python train.py --n_kv_head=2 --positions="rope" --bias="none" --grad_clip=1.0
MLP neurons of a small language model. Each row is named by its layer, matrix (gate and up: input weights) and neuron, and shows model dimensions 0-255. Each number is 500 + 40 x the weight over its row's rms, rounded and kept within 0 to 999. Numbers have three digits each. A neuron's up and down rows have the sign that makes its largest values positive.
Before each neuron's rows, "fires in" lists the words (lower case) most often at its 100 highest values on Wikipedia text that the model never trained on. A number after a token or word is its count.

fires in: "not" 18, "t" 12, "source" 8, "soon" 7, "to" 4, "fountain" 4
L14.gate40:433522460519547479528464472567551487499536474514440477485554560511562509522486485468466484444430457535561536532508486454555501575544487518425482578518482468508453567519504587470457533521519513480464488498559551526514465523503499487520445471548521481511508572535461462516574508514521528485586551553483484477509548509482515539494469510489468457468497558601489488446479496492514473479480500568464469544502454507465441513501436513465545508498511609530498491506438465511551446495418478510420474430461486517535471459513437474538537528509472481529488519390496558513494468482640464575479473457491526468510448475572449504533517587546479583460498565471463519553461449595486493487468500558512487506547524506566489493518476511452519441472470428541550451533508520562511546525491464
L14.up40:555479439439548457502495452455439494537412512385518519502479475451514456491481517460564534518511497485434455503553521502443539482500532471486411448454484474472492517472534456560402480453486529597488480558561484493483514504495519446561514503465516495513451502507482463448595496493448475445470474496495505439532524510527483513556490468527561480443528556524531477559509472488415527539473488558527561567450567544512470516519508492539448471510548538504542470536544451440399475426476461584490515507472530563532461450550432513543526463503513467445546510571533489496478467541466490510570461505577535432566566477459554530444556494516510550498513518519470448516494536526565503497480523428473489487513533529513524414565471451502537506551513462529474520501519545548485516434477458

fires in: "is" 34, "while" 13, "was" 9, "of" 9, "basketball" 6
L15.gate16:472481479548494531465492417519466477505516519511563487533467560541467486497492447524511537545486512516580519462472482507526467525480480547500437466485478550524444516515467514440498542533530474434489475459459468532509504537474497472516478509547529481504514498444503470511533441539467452472482470441522449509525476527478490421561398471518533493465537456468511510557533571525504554444495482499548508549500510543517458440411470512546553523430499505466497442583468487475533554465554538449386462536553455413523476518506457467510494554591471419544488432448407483531503512444468427466486449492573553523495542474518505616464539497513412536509428554504543510391530497563524466544427424545508489519451494463444515472529551477480452454469498478496483471454493509473463511459508531
L15.up16:537517537532544507509513504480540534490455493439570412567556502490533515467436450512526508491474509535454473567471547489501560502499456530518439507494518465536542464539564508552441533549505455496596508523575521528536490474557473463516523520544512524468459539528464582491430530534530558510500576521482452541589568536528494520481527512501427502518557547502536541470476445417522575496493479574457429500507494509476544509534572493456556464532435543458607513431497560503486547485481431488591547561509450533470505531538435523488499513464463485538509573473429462509467461496537513470526554428483460471504456527502563480523530485504479488574539424599509503497518490494483463540465496511548488463498439496532445520536515539512513545474426482541558443539480514539538491519415498

fires in: "east" 15, "western" 13, "west" 11, "south" 9, "north" 9, "northeast" 7
L5.gate161:515565517415543522485501477566495437484410441420512471485449568575435530516487496482505486526564569535512524554520532476493549492455415471430457442478432473514480488490513486433435568538476512481461464510501549440496524491513515492421455505541498471484590528505438554569534517548514535495476584429474471536425445518453469470533506467501478500462534481487479516579538555442523536542508498538490519448504506419520410491440424523459503503544496493500544451518511473516524452434478506498513500555460477443519458485448485573554453541518522536536459518510506461487507438486475481472538454549517495539493461536575445539487496425534486446499443498482565495468436475543481424514487561572488493467500465488486454516459465434484477449512511462505484507525444507503495430432421467
L5.up161:511547535441587556527455485515556406487404416422488465458483583554438548529469501465460512554555541538492555505494523468493579487487439484485448413461455449488495472445537484431456513508466501466459490529488590446489551500521523528410451482496466479516590452475447496503500493571519545496442539446468485479440459513490450462530482490486466549501521531451457530510533570440519543470504513528465504456499497432454448505496455559454524475531508495525511473522539477480497468443474521463521490554442489500518474517449524569566473567522511506503467511519551458481516418511440499515542513522558511498491462511565446490470498399572490455546463484459557484458427490525513443466551500559472509505523440461497478516464474446507510445526505447463484528514414574511456506473450494

fires in: "13" 23, "player" 10, "brigade" 6, "12" 5, "1351" 4, "rochdale" 4
L7.gate299:447536421455432485548493500483534489510450520471455546435501442557493548461468540528512518483452479504551461507478547449513518467528448418522518467540556510523507462518462508495515542485508412541432499447526433521497510563516435505491524598530478499490493445553494497480484487529471543509461448522495449471508513562476498509560440434534529514445556483505473520453540569524553553510525595433507532458462579547542439502471528519480492467549508461459514484490515460604538533474483497537571525505493500456543513523579454537510547469584485422506540586503457452559442485479417546474533501518472504561474557501490351487516525555463514567553508508538444500471543555563476498487500494479554449540449503490479499526442449520489539537432550517538514534483510497492476498502548464
L7.up299:496550444477466491529497533456559472542445503500437458494498471566479443503417510467502513474459510503461521427491406479483541575475458488507451521506559498502562478485482496505603440468531453572474493413501479523460549546529502462485512545497489522478497455525525441428481505595447508529415476560445482467532490575469446484525522468442565504505513465447493449452523519481493476474525543432501510478515501508499497444525520515477541481587534470515493520526530522567471458482488433478551508493485509477533448483559471554604546517517472406524558528521500488479450524497495542495536498492461500515437561443493436451552505501490563598529491493493484482528420580528558516522567429426503508579495552476517466567473444521529491572488522556493451537502518536526432473564546492

fires in: "at" 58, "democrats" 4
L8.gate411:429483439506428536503469491505498470483600498507470558446479471437512507508527592418492483456471521462524502477514534533484436460513539489455527457617479508510504473508502575452557465510488482473491508494529492463535438493521441479527535526536473499556597516458521487465472474482436516523449536506491528574569580518530515474480508502530510510442499538502451539555520523490521432530543488546486487457507470461491493560488545600499490586508502586644450484459474523456486511453501468500499498424470505514408553441497481521578518450481562553450480462542495488481473541523517516439522540555569450516510518538500448462497526545492499457463548531498524522464538449575519461498450499463457529480505564514546477375472541565502510521507500500545524503517498475536544406487487453
L8.up411:495491476530528461514551563534496490500523478522499447505531541465440558517537501436430517495445419538516534493525549502486503530517444520577521455529540516517533497528499530422596507446528512501480560529482540473539442497480506480578522504504503478574539491484482480455584451534532495515474476529533539474490478500481452466569531503497487503491558468491588488501532563500471503545510539541517521353548493512523457468473466494473506521475480461628489483481458492482531550528545437422483507509508541459476520449490495506563470499546597416506493453511515532455540543444463461479548532523494531520421558498481457509409544564583532481467430512460471549540487531500493516573414484451494495566509514497464495499455398464402500429518512516485478439497459448485576494509484479

fires in: "at" 51
L15.gate492:524467522542496481454456533612461504464513414523516562511421503513547585558494489452459486504531519537583497513419495452530516526531565459502539488554478501496483498494554568484428494467469545447487492498569505542450450518432537554469572481459481467541485450564423507468517516452463490481472473541525492484514574442520452564559519491452529433524496543442513492485552501463485518503514495471568556528462541515461492534449570535534478537437529481459507542544480482485567517456465510525459473472473491541480482520473481518528494460477512500472436500463477438564476528492447418427541455554527505533549543524518537448544526547518507537520492537547426493448493438503506477518463555454469464532528564488515442569451403501497548440519508516570494548602567547555509460494511532
L15.up492:437449474476501453507459502527480530560519434462523451493487502489508559516526523464390425492539510496467446577412429449529437487521478499495527500498531491495465452537576535507570521457530490467520406409538513498515531521516534472515584525516506587567524476467508493517478542500499542464504432497523472544514520522484388469535508541555545487549527531518443514518487470578474488548537588566489523456488506519500444562496515437538566475534440489549507477505542598502469510433418535522473529425486529562489489534452465508451496463417524507453527445500580496502525521547438479515489526498529461525481522489463481532465585521537560481590533524533578434521533501501475505473506516480493467511478463556510492499470474532474457491473498471540544558513423476556535411506503486

fires in: "1954" 13, "high" 13, "role" 11, "higher" 8, "99" 7, "league" 7
L2.gate195:531474518441544629492559551468535582572514489583490506554530502525510479440508513503473490530522522477512454481500544510529501454492535466593522486472517503572440539505434504482384499454457478510473476461460480575536539572484476492456552478509567518472492422479512531459426575487464496488561452572468449504547477510488504548482455443510550493497485548553459498524486469519493511576523539517575536528550469541570508519436491522443535522430491460516503503466501502450504483510439481473487527491440567495560556453492551488546483500497484549489480495513537426510533489475560488539483409534610490520554513478470525442524498510544507564495522432520477534549479477418473556492511527568493504461496506415572498520487472461420532492516557468516501532459528494471512490512573424
L2.up195:487488547443625590469520498456546504557473542542538465479417545460518469460501517522513517561504430475499408498474521487457522436468449432518492502491551605536524518499503509577449518466486497478536496464546475559464489575463492538461524521505548552464444456474480476477455556468525475491588509563496468471483498498484449523447453501494504503526436513521490497552562472446532471551538555458533576496535470517528515438416492503510549495490508448502505538493490487471556486475475456433490563570529571507608494471522487464534518511530528482566507492483517472481469447480562518450490464525525436516563491430474521479576593515524515522563504447476520466487469476429478565587524510473497467506508529453506592469444515508474567461548523436454541504519463519437527510496456472

fires in: "2008" 23, "2011" 16, "2007" 15, "2012" 10, "2009" 9, "2016" 5
L7.gate77:436521458572450495506550540476416511491454463438535497519523465539511503522536506469527464523515545501497553502510454430527517533443548524491519574549512503583460505433454456503466598457485516510464482566527517553569452582445566526554505482469540527582473496500553470428493464500463436501519476493485488552443456492528547576439462522520558493456478476463501539472531541483513534545534532439510470519455453498550467494474517497522526494502486549469478469594454464510554542562485480468557583494504509484528577525478548518491464523535497507501562491509509535455495555509455444451508515567556551531449536503541482505460507434435510462506529533453518525445483540623428447528394532506453454471476504505508456498517598445439476498447508497509463420456510505526535501491491451
L7.up77:410477484528467438506522525452418495493446460479530493552498492523491537488496524430539481515494487524452523457503433475505548555483504527512493548560544429575461535403501497479482563451511535502471468547516516561523490550481583538538500505470516522539460489450548456445443458472469472506478449508442474547506427507546509529453441562483494506452484442430520534467512530443472548472573505458504480537499496444534475518531483485505498482510477518460466492608499498491561547538438449409621565515505538503512575532455535483514516501530488525515563474501551555427517520530396469514507527523543524534436533541561469441450524471461499499497566500480548541438430522533429507569422544481483497539457508493528455475546577448465474486487503512472501421449540530554524531500505461

fires in: "who" 28, "he" 20, "she" 9
L20.gate320:508506495466491569451500534510469519489506514486496477501556480422476515497477448497481454531397572534537426461481554499619525524502476486524538508483551554580525459562400500473547505502455516432464538497542469540536469556465456446495560521481471452506533513457551535496468440508477573476487471491484566506511529530479532540514481450515473454482524545487609533539527482481513476481515480522522492458474489521529517544514541500468465486402403480548418566494550497490471480451559494496521492556524443488513548432578462520469483463443517514496481387513517522503454472461524478469504563464497574531561487474502529542542521479402571466479455495412488486488480442459434500429483534496437454450472526528556493493506475515476494490442491508535487496608511513459436486452440529
L20.up320:418515515560484521495587499502479515450407501509484519574435469436531442470530472519487489441455460539486460443534511483592522481561516508497431567526522511516495576481566512476488497517544534542502511488527517529474556567577492544565531485594419499461481511496530542533478424503495496430479470519481476460551479564516479488564571543511559441496514476502507553489485469475537532504469475494480483547425551452586518489501496495503445478454530541470471600561496505465537468524480490456520502506531538521518454466517507485461430510509455470535527548459456473543460480476625531509456420521491498498430452513477519489530503497443436528460480522461428427502543531460518561497574496484524441496467528564459432503491487453504495494489484424541498529462458429496491401469466553

fires in: "july" 30, "signed" 12, "december" 12, "february" 10, "various" 8, "international" 7
L2.gate93:553541590567526493508473475502478496522549524525475490537538479561473520466457462457525441403512529482569439455468501446502513434495435505525520512476556593510486541495515606491495520489497401492473385471520474437549514519490482418485440467498517457508481590532466433479535504482547521497527475440446502486472483504532457498453461444428533576454525454445490493487492554495419541453531507498486438527510510521502505489462509547433451503529481491535443514458462566525414512417528501527473536430439493447532475479483492542421499496477439497463476479558561580539550484443512479434487537466464418554489482500497516484496514596491544454504492490470581532506483509435502520500511495479451484471489565470570514469511479491510535500473498455457503426490415456530500455498494518
L2.up93:470519444491541507440493544519494518447480505517454510465557440469480511580534515496460467498467588515413424527530575507461422482492511447474478467472489437566570512537477440590587525509498554505540519516479535493497524413546500419510478494496547488511508490486450490497498480451475435548551534510443436501542448505511507534500537498577467491505472485571409511512501486545480456445520487498519542480519496455440538506527472443486467599463552497454572507466494468511454519527528549484465488440428512483523495428592568442522478439470521503474446540488552517461548435482531542490455517561527436472440485500515531403488497524567516496569489491518502513441510472551551479450510494512546454495485485488498428547474516507522462528442492572546452445541528543509437447501554435

fires in: "was" 75, "became" 7
L11.gate119:483530472470487442458537490549507504496479472480570456508511499487543569454521455415472379528520493492555596491502510512541518501514517536529511469574480468554458544414488500495469472485533543491549460532556571429536465518520477539485462518514464480497523454513535478448489423509482447491529456453447480502556508505582509504518426466520495519439450523443518500468527513593453495501546463490529452504599563491479465448514519474533473528429506547508514529482401454430541509544519505543428457465516519398498444470474497472522493462523550443544481484442496521554465481390540511563505524444505457544551518475489522572452498565486448469528443542492496512546439487489532503549462584460439520457465510501532509491530540507551491548526471491500499442410510505439465480445467450
L11.up119:506435499489503511502487515497627579444524450423506530531551491520533562479554531520491540482471487453521523454462507507468458521445483445573495493593493550524486496533466490520492525524423534466455494469441440533487486489403445522515563524487482534479523518506555487506464496528538516467459442467507469471469530536463504524476438516460485489515525492476460451433534553528479497410480523579495481525456444562497508489448448468529464550447514436502514520442449490493489462555519521484508494410589426591548525530475519445477533504440503487461514556491433481540486468484573431506589517453489465525502477464583519472546407532480522441522541454424481502479463433482504491490452492528508463432540558562546512504494551580527470505428555496506498502531554516543511462463531438

fires in: "history" 27, "high" 13, "third" 9, "higher" 8, "york" 4
L2.gate255:555454463525478454530439445533490467512476527560491468536473433462509520511570466496510476462545437556484482514491425566524498396509408475452472521437480484422517488491395465553471453422444465386500524501453500484563447485505475522494481487544454567551470523543483555489449539587457430449485469600471482560437522504554533503511485496480526463519512510493435480469527457550551459511521542546528444504476481567496491507510580449454506557494521511462531501447456508480502463496502510432446558474447520451527546524516474536471524519451518510498535494427512551483486475513471522491411432510497459522527494455601487406469537433529509503491526458501484439507461552495487499537517443572466530508537527526537478481545479492491535498494480478582485513468562450520470451500437506
L2.up255:544469513522492489429437493552461517558427474554524511467462469525517518471486486461498497494536512542568419527446530508484519471480468448530489557490559491478488577443433568461530449460453499507548456513487543474533490545532513529484449534527520473470498550522538559515513549568498356467489480521523468479489461440507515481487485519483497525499524546594437405551433506590450452490483510497515498499561478451507499522464495503532598487544493457485517517413482563488541554477526454452514585447468519487498520512501586575480546565544498468482484462545465505459539490585492490517590499464457556477467440487554479479530465482530420471464529515602495533561471525449431472547493516499570474464508540515540515477493523558488494509591499498495491439501502513448449505433502478

fires in: "to" 66, "before" 6, "by" 4
L17.gate139:551444512512529468512522424560485535505456497431484524503499480400541488478532431463463519557436490512562539473493427482502537448562595450459470506492514611523546472550422542478510499523447473491432479526483472436544484485507468556564487520541536523478458510470462551493458487464526575477487540572506506509528462415574500474508443442525529430459531552456464506429490515528504472469522555511454511549481503530485487531496556546470461494390443523496460511547461365478505503499489545511495405470477476523546566497487471537505503453497516508470497494531513477477478417500556394461522477480523462441514479621484493513467541525499447537466510511468463509519483414529498486544411512483526526466521505495536484467495554541472551478446487513532539481510475486567514492464507541
L17.up139:465486440481492522510519525576563486411459557480517542457536488475454426517525466529595454457501503464533529508475548560523587486500521460575541479486516500497536474449504494501473459532537512427537592531468489501479435496536514464530524539517544540512494574551482534450478499540515531513487519512414461507519469518514557496541422417549530478555578493455561523509480503495493470505426497452472492470481572557526480556516507506453524528564502561508535500493541503526456492407473597560474486512490513535524519515450464488533532491509420529551535473515527492463498552515505550525571456444510515522418477506499465515483435490452531528602493518515423500514490525533494568550502472430587440485534456471548500542498463438545466534411464553503546533470484532570443515460556545

fires in: "under" 23, "where" 16, "at" 10, "about" 6, "near" 5
L8.gate273:486465385471426514435523579468471525515486453468422510450471518501501515446473425457460461539490579469480478517468446491476493521553495449453541446554461497461537482505454555502519509412479502505433427539485468455574513479466511510542478518500430440523489500463408522494466526527449526517492527488454522531429554529552512532516412491475571518522560543428436516502573444454477476526508510536556448570494519493490488504475533518519439534483555541507498461512530496508541549467470528515474481487540504461466615530550527546556465451505412526465503475577515471550527480496509417582526520501580471435542449486482515556447567499461499456545522507546526457462537473509478464527517486462439415504503506492498491542504467514495431508447442499510543480489482519479584441499476531
L8.up273:544441417466411468438519550498513505553526480452464522474502576538445483449487410452395503480495491467586500502469487475504548476609477500502556387541510504494534473448483559411546462416468451461465551549447484478583455525489507489525507442504447464502501499465452468530529499575438552486486423505449564478485569521518480509535473463445470562500572512430499410472532497453455485538532503493510454457552570482485511451488482497482446468513477552537480475517492525539565522514528513457476519522532496496527531504517486572542513433503464538503523494517557465476521486482536439561560516492537492476563430451544532562424525523470562466553553543510485490490517511545530498505535426466520481495473483510544488564539472473523458509521448460511559494513503440515531499499531555

fires in: "12" 39, "14" 23, "13" 10, "1351" 4
L2.gate315:535491453425497478536558513487493481439557472537551459458465485467434523536529488512482472459459466440490449422470526465516526469508435455432521498474494452508538548478498490575542456561479436480535448412556531455489490532503463524504506487494567435515444500498497468488532451569490500559538497525528486475523513429457462500530495518483500463507479453512531539492519537513512489565475535421495449519533545556479501496434517507441409539584486517510457413524533550469530472520473472528509575515438475505527424410538495554538519447485511453442506535463488548561502437520397573519505509440474578516484525481450554525552472569495499445488513474546461531594480484437482493470512535478480482535554437504571484489536457540567494512489541504437580518474483538463442558500441447
L2.up315:498396543461532486509504534544486472534477475517543493571526453446536514556506508482488496573525474467589453548486554500526513542516548473525491486549529449462523459498539501482581492528477524499532451511564437508438477405550491487449512495487460484534494477478523487487531474505496531491556509464432455483481411546450475569448483461560536565595504545528480501507556481529583440519532590533470495430528456428502470500538526564502504526518454500451440489487569516555426499576538496528509491553436528509439482480538449476512512503485501487517526536453466471514545504498487517581478538531535459487462580522538538485474472441432496523430521458520488526453517575552438521517421478490570531545425510492451516449519409462456501501585471514562469472534514499495518431515508428

fires in: "located" 10, "north" 9, "over" 9, "south" 8, "northeast" 7, "than" 7
L9.gate239:494500554516539509532466526540470495451485484464461471558483462568581552531471545532491554460565503478491456516486492417564497521477462538542517462453577517545546480505542497521580531576470433493493458508493507456461507572476520500516484524563472463487620485467455524488505510481495490488585545445413421515579501493432480473530496472525536504527550452541570562527495544484508520510521482530567502448552546492556502464437534556475553468512478497502537474542448409514533451400528496516576451531489468494501464511468539493478483537489574482508488524459505420508466502471471545450456510505526482484529545543457500552444507447511507438570495478410515536406487474519434547543466520583472440481446472500482522560467454582478480559463491512539452501540470518507520532539451522
L9.up239:509520500414569609468448483484506461497504481393530507487495508507514442425526502462534574455430548560487529576488480468479463524467452539505492520478461483475558476542507539527483515444483548530510521549510503434525449475514460526447481522573494498543503489555453498525575466444477487494546543563501535526479493515538461516514498557508533526547516524525520456567468490485436583500517548537535516538503500486444423573515482576528487620530549456463511399514478535462505491487525487452505571556481548521541460488497480535566563477512470492450494428466490461465518437502500410564521487520508539517528524512521465467454517520537545478543421531436541466492500513540571472441538547474505526521505494598454451479521511507413431459532424500498449433517474504540476464546497476

fires in: "history" 15, "units" 13, "conference" 11, "consists" 7, "unit" 7, "spain" 5
L11.gate388:474517468536598608479514495462533511489443567543532513550445485476483497594544507459484525469516464517498442465534510495476520474525472461473539464512522535461529454425452502478520522511470559581585490528480451521445548522471498507515484485501445465464503514517485505477500483464475485483455526494433496499424475481504538467497475502528486455463538499534529527557488518517578546528531554517549512450507462497475465526476498484480517551475484432488468487463521505422505589452485502632543521530570478527559536471508533468536487445452474477538583541485450513472492469429457489520546516483505446446533483465533485455476497485574531471451469478431587490451484407513567600476516560557486476490496503434372497395454440519456466485491559455504522478488510486524454503524409499
L11.up388:467513550443497434488527541453507500518547440478514465542523521494463553475488476523470514437436478591586578509432559450488476387513512495542500523453437475567526485477461499475496520469510396446438456478476489407459554474524485540494498501435523530517496554503518428444492484509557516548514498547508507466524480429438470525454512479488522503458517547587509544524488475518438507462504465481516513478565516513446493503509533528477501557441478514486508511479504442504514504468490506464463538476483499445556489560523567492516491512540495523508522518564463607482487444471466517483415480443520533456501478495479506486438502547532491464570510459505509486434430605525461587442552507536478464494473510554530541571441524553565566424454444513538548454466521488530545477489603482

fires in: "to" 66, "who" 11, "and" 7
L20.gate120:510480463473507513482542512569494475472513560470483503489547502549532493415480432521462549500409487492501505520516490500447497493552540426577460472492549516531512452577488580476468472479445524441455529497545488496536475458463541490466472556552493504482525517552424494442469489422467516453513517535451448463594495469485507533482477393574491532478514527493531522504517487469489485459516476518493495530467519492443476569505565460464501552446382538482454482538421445486531499521497593493508513500533523520470510496494535450510518496495487467540476560518497447510564435493525422500447569373535457463501432543502542523498485557454471503487501518495450505507541423487495507567539563526545580484500575433543508508542481530487552555527497474462550473524535419479515527508380545
L20.up120:497492558547482498512587477584517531510508519373527494531538468463589408500458502489529509456452479513447483534474556497516485519536540442552471487530534569482512506520551529460475578495511558549477509423476501569536524513448571504494522501543542546480514541549475531527440516504525480460449486501521415466489541559550540554435438501476444474505475521509429539549446499500500474462432470499499438492534484499525446573452519506523478534529467528481517530507522471500522481463485542574455493468548537507600479412481493472505539499502497460486505514469481462464527478531553418502501577472519550509507464533472494567485479520477464486505591488492541484486637501484539524490503466432515469504563570543546527487464495516501483580547414463521557490507472418532542506464402474

fires in: "this" 61, "born" 10, "did" 9, "for" 5, "formation" 4
L2.gate309:469470486441544580481467553432435520381492542523482507473513505447495462520510478521528481579476462536572528506499505504515526572425495534454524504453502536549538443424555544452487541507511447542516485505542545476502446487554488429494505551521478437557525479569498438460579581493456514470487521518488467526572434490469398457586547502513526416503508544519483422458454512533503500481516512470475499535479460506450457450539467471513575511439498502528472517520475469465482490526452549514482453538519518425452511485485456533592476473530442568507538534506499454514495525589477497536459494533588468537509449495509489415448464529524543515528483430478488450526552475585454497455521591488491492478524455468501455475563519520477532506461522572486482512475530482522503482535499405
L2.up309:469498536509498483502497449490528534558513547462563509487413470534476450522558465515490507462431508476455496552481487514482470476472493492474486443554499438430472504449551466519501533465550583482499524529519568500513513510402533531493516438461457506431492598390497546538479492500523535434494538464522478497439508531492504531518511468536531492495512478496462507522463522487494474501556457540504525483540549539516491462486473492485498546532482480457505466478496469478502513539592515543489455410501446509508532422481443481507540555538552490465504497537466479445500413438449528524520536530533507551541531511470437528487431487495449432390582478535513429483480448545508541629504476584473420436386502474508531439512510545500494514475542510491536428469491501455505555384506442

fires in: "also" 40, "became" 10, "established" 6, "since" 5
L10.gate43:464508418480487484486464491545491571435466471505475505434580550498528514481546497438522466500496538489477444529508483462546551459538496469524501529480534495517481552415497529481472528462494534512502452466490483450526489525461519476531525572459553523470541512478413523518511401478478434573589471437458521470425446504476568471496463466456493437427545530463535391480471433516539464525455479554468428472487491527437486507508449523517406515441397570505509494414406465525434487528444517508498473487484497437540504533498493531473472491547453496500464466473470500470505463472496539465509556460499508511538440478430439550485448485524530447475472517520556494571525505460494527568516536553531440478527532510516483500496416447516472468470521442478496465457464528501589467520600526
L10.up43:492519455459474501496449525475493488456461525543487523472464480515500403462533482482529514472512426568418508500496486505413532488494492438534538528493464475499512511518482453531491484525546520460476446477447551464535513454433493548520502453489566565456506427489537503485443430510462421417503518477471498473483447517550494511478447522467431516442502447456487447412486430533440573454571526490498397524479476472461517492558460489453468502503521559460479480516484479525518496492553504553551473445534478441507493558487522541471540479465540413561488497404501530504466547478595518557489587525551432561483551503485445528466430565473508488498493514478447490544490435460527476565455541487526497434579519483461547441554499527552450462472490471475555457512445514491513563547498574

fires in: "not" 15, "to" 8, "must" 7, "of" 7, "than" 7, "t" 6
L14.gate67:466546476488507492485519563549528463469538509580526500501449529504494466582503485522558508481428464504548504584550505459503522523512452497494492506501514472503497499525542578499437505559472518542433508546569443521520393500491483522459455479560506485557528479493412501521550530484474552446568508509491422452534578566480502526566476498469564497426522548519448522504461542500492422469499467522515530523444505444504488582467589538469499601498463594498522539604448424506558458403478553439544472457486466487506520478518415504470476512463419525459491553540456427541494480497477414507476495489503550548528550562558485506574517571498502548464474515482483525454499489561451523531461457412524505477517499508508531528547481493508483455521480491485519516537450524496457541487494504
L14.up67:529525505482476466518564533521490501504552578537504478486439432493558494449430466505469559532455517560529455478496517463501463507490533541507467418470466503481500530476463488523499509465405426454480528556502468479615535455510491486518485515475511482492422518490467527432496496526469467511519566490450529485462485461486565538552446466602489506469467478529474518592485523499465495527525463564548445486482563480504500533464520555549434505491522464421489428472437508548429478566487463510495474528496461469474446589527513605560491419527550409497496512508473516479466481483509529550532564502480564487508526506510489587513461549508422560470515519453456493483505424560567478428509474491541461492458475509419522476551478467519519528493490445538540462436545568542509505456592523

fires in: "it" 70, "itself" 4
L5.gate180:452510496507465562440518566496508489529482464488475472486392442515542457444512466594449495477492503492502535582574499467526487406489521478482514488481454511484504541514533554420479558528495502529443447569487512457459435504470469521532482498561486507568508533507525497511486532491500500449529587568485560518477484473459470572568540476508545470502526498611478481580543505484553478530475511520484468500513491488512489506471414579480481466483491500517451445438421494484500534538545485555517470457499503510508458488576509495526577443579476497512455515505587516628522481476523480506421486553518544427488504504481497546489451557502490418497439507488437477401455443532460508491518523515524451485470563484521432558536470473471488501577497488535422475525523559493557536489447528
L5.up180:445539433460492552478514513464581421532521493523464482478455510508481443455485474595352523486480526533507511518629504446503506467549524458516541456479469469470504505498570554453491490489538476500449562467476498493430419488475458464516529510504460525537450488447500479507537549538508502443525602605417447502469486501485479530572524504516475518483517511505502497534507469458483507526486467530444492488485511484467494442515416568505506421483436489524471464480507522480476472576510493512506464498470493535523434436540509573546595451561530427529490485464573459550531474491480496513488477552516545454442507475442509473506509562517530478557486507535432521484461484455494513494546505461494512478506559465562488578559477512532487507641498520507487522512523581507455539535438506

fires in: "was" 49, "were" 10
L20.gate434:480410503552414512546499527499526557510475455430534514467493412436530538537438542471433468434510539475548548477534484454572500496518553485480497445572478524576445501465493501472560485532501514488453405492465491524579471521452514471543507460441500466443451488423508503492443525471542389537518438466504495489521483472502516535523405554536433434460540501499512482443576505533468527524454510495499431401511535516549505498457453475586494536422430498539492466504503447508543494535541530473521509471532504467505475535495456434519554497536543474537455455406451536572483471513508477473426500530534487526534481426465454584477554479522504471473457600525474499513514485512461496501481526555482504475503520535462517568489488454519475428505434551532504539528511514475506526468484539
L20.up434:484529528515480469461509518484502478457510497451525452506585494468446514502476553498444557473477579519476571471487542532507507540479470448505562492491479484444519483544512508538491482492463560396478472585451426466478458539468536511482494485453409533470469460391630526504484525503416521462467464432496504532575463433510492495434490518507390502493479555437522441375534538493449518512523534529463459480512533515479530496484521438445511448496448545525501464583534565553506467524496543506527529461522575486445513479442477539511531444569528447504542501540464530479491514571541528494480558509502431567521497480481531580505554544512550516491433527474503452517512492465536476511496514446486547452566529568471451555518465439536518529538501479472502507499456522460498518444494549

fires in: "to" 78, "must" 7, "t" 4
L18.gate13:438543447505500486500579457625524489487463416517481531502491555551552468553487521470517501507443458458509572529499462485488492540552492492500534461491508439491542507588448526531507469487410512528510526482485458517537470517442477534526536475564489473488460524466460501467542462490490511457514488505487459518516576434416478532510478459551534488509489541513513584513516462504473422433490433585454533562501511463440484588483498499500447534449462546485498476534463447510452518458441545509544521447527526489541462487518480474444531489463449441512497537599484516480442476458499454520527538432453539421566481570430428514554522524456510532497519549581465406481500493539483505466475506503541393534408501561463491509478525570537544503550463535516486554502492526526472467502565502
L18.up13:477544500459493472511582548510430516451472570456488436572429505480527435505503567476442524519467495539520470571468440418462514486496565509525478511456539492504520479492456558461473505543460522577514463508505539587555582517448587501507443509492549503514492481465471491479477506517515527490435550467590505486535458510532525499592487442489474454530483478465562486528518451522476429515503456482488438531540525470539541468504539569576458522407511532505451492520593454486549496509499516466519481481537471539484494444518436404436558528512509459515506530588525483459443518456518494556480508473476548456502476540441502514522502549454450464430426535532503471483518432498523440488474441513519478500587533545515494498468456595516525456518506538501501545489498424489477547469531595

fires in: "it" 85
L9.gate267:497514618445542505449479530511563485447430427512532512504523490498556441453511557570461568457418527536532510475477469496532513498502510530537492524448516513521570415529492540434518550541532516450521466555519517492526475510488525518474462541524507485613543435542433532454529445495487454461463491555566527462479420518463504510479546452491555404467493534529572530478492560485540535491497487512596457458482431533501513556508520531455462481507503482418447504465447461510505517538577532542511517519495516541488584496477533507523526508525484515593470463500537462448467521483497557525491449469515576465504453490459527493495452529473510516454470444442486493439488549549542466484471496505458449461481527544451459456544512397543488453537476513517503558472403568444554549505501513
L9.up267:422503490485585479458501537512515548500490508497565562446590546478495544410487491445585527506464524510511499477530523446599486479577542577501434471529523524468478469478512503504507579499504545529470532567552498462510410533461511466510487514530472486527486536562451473449561502513528530530599450495495489392525487580505527502471528488552538495493516501528476485527410518530463533475506482539539496387589496448522496428434489534521466488517459484531481450430471552436554493490532503541453498500496566512494504397499485540569490448508536477528543409529482520493448497509511453470506497567491471501437483488566476509484506488502498497456424514404495465515519529472526461525551519514551468464435547499492503572516457459522474532532421512483484556482459462454526480455452536